Weights of a small GPT-style language model, trained from scratch on English Wikipedia: 9 heads of 64, learned positions.
MLP neurons of a small language model. Each row is named by its layer, matrix (up: input weights) and neuron, and shows model dimensions 256-319. Each number is 128 + 32 x the weight over its row's rms, rounded and kept within 0 to 255.
Before each neuron's rows, "fires on" lists the tokens most often at its 100 highest values on Wikipedia text that the model never trained on.

fires on: " is", "″W", " located", "ly", "ically"
L2.up347 [145 220 117 107 143 184 152 144 129 114 131  77  86 132  72 142  81 103 110 166  86 121 126 135  68 108 145  76 113 186 147 168 114 125 137 132 111 164 112  98 116 180 110 110 131 152 100 200 139 147 138 107 126 157 106 190 109 127 220 151 155 150  68 113]

fires on: " al", ":", " Al", "mad", "amed"
L2.up1096 [121 110 121  98 139 126 159  72 144  97 183 163 132 127 134 164 118 106 132 114  76  85 146 130 120 101 160 112  71 175 127 121 116 134 173 133 122 150  93 189 163 141 142 159 150 135 138 151 122 173 154 106  90 149  97 153 182 143 167 140 102 139 133 104]

fires on: " then", " ex", " before", " em", " se", " re"
L2.up795 [145 163 104 132 151 127 150  77  98  92 124 126 163  89 173 120 136 138 133 122  78  84  62  98 180 107 184  96  93 143 139 168 134 115 126 106  90 133 156 120 134 133 140 134 123  85 136 110  80 182 107  89  97 139 159 125 126 151 166 129 109 143  92  92]

fires on: "ou", "att", " Paris", " Alger", "osen"
L2.up239 [150 114 211  83 114 132 172  73 131 128 140 142 123 142  79 140 118 121 178 167 107 127  97  93 145 111 103 152 147 104 151 106 183  67 124 137 116 107 104 111 125 136 147 200 122 136 162  93 136 105 169 156  74 139 134 147 181 141 182  41 131 202 116 103]

fires on: ".", "\n", " |\n", " and", "|", ","
L2.up767 [176 118 176 159 131 156  83 149 149 113 122 137 125  77 135 178 133  97 143  50  76 116 138 186 138 106 144  57 166 147 187  98 130  88 103 123  78 111 165  89 161 100 171 132 178 139  73 180 115 112 134  93  84 109 123 172 141 121 185 147 103 101 139 156]

fires on: "8", " to", " under", "4", " front", "per"
L2.up798 [130  92 156 152 133 139 142  66  67  79 130 118 179 123 120 145 119 142 121 145 152  87 138 135 131  78 109 119 114 179 144 140 195 125 159  97 153  86 154 154 111 113 156 143  76 100 146 136  98  94  56 137  79 152  85 147 129 125 136 102 109  78 111 162]

fires on: " l", " was", " at", " All", " finished", " Gl"
L2.up1821 [ 82 126 144 133 174 136 153  98 115  82  91 162  41  78  79 186 150  78 177 119 159 114 187 189 154 140 135 124 173 112 154 172 168  89 123 157 131 125 131 136 205  54 136 175 127 114 175  98 180 162 138 174 109 148 127 107 166 200 116  92 162 109 141 107]

fires on: "L", " Cl", "|", "Cl", "|---|---|---|\n", "|---|---|---|---|\n"
L2.up445 [117 117 172 171 159 194  65  75 149 119 210 137  89 102 122 136  96 161 178  87 101 100 126 147  95  79 105 103 173 155 149  98 126 146 145 156  74 131 148 153 107  85 158 106  79 116 135 110 157 168 135 134 137 151 207 175 128 176 175 161 153 106 165 119]

fires on: " fl", "fl", " Fl", " Pl", "elt", " Bl"
L2.up1233 [150 125  84  79 113 146 128 117 126 126 157 103  50  73 168 141 136 119 114 103 141 125 157 106 123 111 219 109 149 131 153 118 121 102 145  98 109 142  64 108 165 142 115 167 107 155 195 108 145 143 169 113  66 145 105  88 139 133 125 146 121 155 118 177]

fires on: " G", " at", " by", " |\n\n"
L2.up1828 [133 128 150  66 148 141 163 148 168 111 160 169 160 147 215 124  79 144 109 113 128  94 181  72 126 124 132 122  94 132 149  84 129 179 139 121 137 176 133 249 127 145 119  77 100 127 123 178 139 103 154 132 131 136  67 129 127  96 153 137 165 104 108 160]

fires on: " |\n", "8", ")", "7"
L2.up2248 [102 149 163 150 154 219 103  97 127 117 106 138 129 140 130 127 118 123  92 162 116   1 122  84  91 111 157  87  92 187 151  58 126 130 144 129 129 125 121 145 128 164 141 134 142 104 123 144 105 120 121 163 129 232  54 153 185 154 152 133 160  99 123  83]

fires on: " U", "0", " Ab", " ab", " Z"
L2.up1121 [122 113  84 151  75  96 143  92 132 101 166 141 146 154  62 150 141 162  78  92  70 119 120  95 127 106 143  95 124 113 164 133 119 134 118 154 117 108 150 132 126 146 153 133 115  54 164 106 172 149  86 165 112 138  79 128 142 102 127  86 132 129 132 170]

fires on: " April", " point", " up", " May", " fall"
L2.up67 [162 146 161 159 166 149 110 159  53 154 128 126 102 101 194 173  94 102  74  91 128 101 146 121 101 119 126 145 118 145 140 119  97 138 126 155 113  92 100 138 140 181 148 108 126  96 148 123 160  87  95 113  76 128  98 125 157 134 118 163 150  83 142 128]

fires on: " I", "6", "4", " K", "T", "P"
L2.up111 [127  87 183 134 153 128 142 137 173  85 147 159 112 132 159 111  97 124 107 215  84 133 128 107 141  68 149 139 164 126 165 109 122 157 135 143 166  89  66 181 199 142 158 143 132 204 146 191 111 163  64 146 116 122 130 161 171 144 159  62 106 153  95 107]

fires on: " Le", " \"", " L", " a", " in", "In"
L2.up1960 [157 112 197 144 220 145 125 106 158 130 127 155  76 130 127 141 109 131 167 120  75 139 139 170 120 137 117 168 129 162 117 100 122 148 131 137  61 140 128 176 174 142 116 151 137 128 117 143 121  70  78 173  68 167 121  89 113 102 168 136  88 120 144 109]

fires on: " per", " /", "-l", "^{", "est"
L2.up2177 [166  95  72  77 158 143 129 127 147 136 139  89 158 157  70 159 121 152 156 182  22 106 159  83 112 156 150 135 149 185 181 159 114 143 185 140  83 139 163 144 146  77 134 158 139  28 154 134 140 110 144 116 115 142 123 176 155 133 151 114 112 129 125 125]

fires on: "id", " with", "ank", "'"
L2.up242 [141 138  99 196 101 113 101 142  88 119 133 100 106 114  75 133 150  63  63 127 112 156 179 145 128 130 117 119 188 111 135  87 163  58 130 103 152  88 135 137 129 100 181 180 165 139 174 143  86 150 125 132  87 127 103 168 116 161 128  86  50  95 132  48]

fires on: " %", " from", " May", " Summer", "der", "Early"
L2.up2087 [123 156  93 179 106 172 129 142  47 103  84 152 156 101 163 151  40 164 136 107 111 120 150  82 114  93  92  46 142 177 104 160 115 102 120 147 119 135  61 193  78 123 141  61 106 101  96 110 171 127 158 112  89 159 128 118 141 128 117 124  64 123  89 172]

fires on: " from", "°", " has"
L2.up430 [139 170 116  87 110 188 145 188 107 133 109 135  61 105 188 172  77  90 149 114 130 100 186 110 126 100 160 127 155 170 161 130 140 139 184 180 168 148  83 185 149 131  95 138 140 119 106 174 114 174 115 132 117 163  78 157 117 168 151 109 193 116  24 168]

fires on: "i", " CD", "OC", " autom", " Si", " CF"
L2.up2039 [121 113 143  95  87 133 151 117 156  30 177 166 106 102 151 156 134 151 118  99 131 139  81 105 136 109 198 136 105  94 129 195  97 102 170 115 127 185 108 164 138 118 128 148 125 110 139 152 126 102  94 136  73 143 121 151 191 128 121 142 127  96 112 108]

fires on: " only", " office", " vocals", " prison", " status"
L2.up2053 [200  91  93 125 139 197  88 154 109 168  87 143 124 127 149 129  98 141 178 135 127 111 136 111 125 122 138 114 126 173  89 140 117 126 221 122 126 169 110 140 149 108 124 156 162  80 127 158  95 128 157 114 104 146 159  62 122 135 139  89 164 121  81 129]

fires on: " b", " m", " l", " r"
L2.up14 [133 133 195 127 151 153 156 133 157  93 119 143 113 127 119 134 140 173 132 136  68  92 140 131  80 139 151  99 126 131 117  64 143 154 162 148  96 145 178 113 174 156 142  61 148 133 140 173  62 114 102  97  76 132  68 111 109  85 177 164 131 145 133 111]

fires on: " of", "th", " ab", " sub"
L2.up309 [161 148 130 150 109 162 111 143 175 110 125 171  73  81  94 229 160 137  66 147 111 110 194 155 138  68 102 138 129 161 123  78  64  63 110 138 158  95 126 128 165 135 131 128  99 143  88 101 143 147  93 117 125 125 114 123 132 144 128  80 139 170 112 137]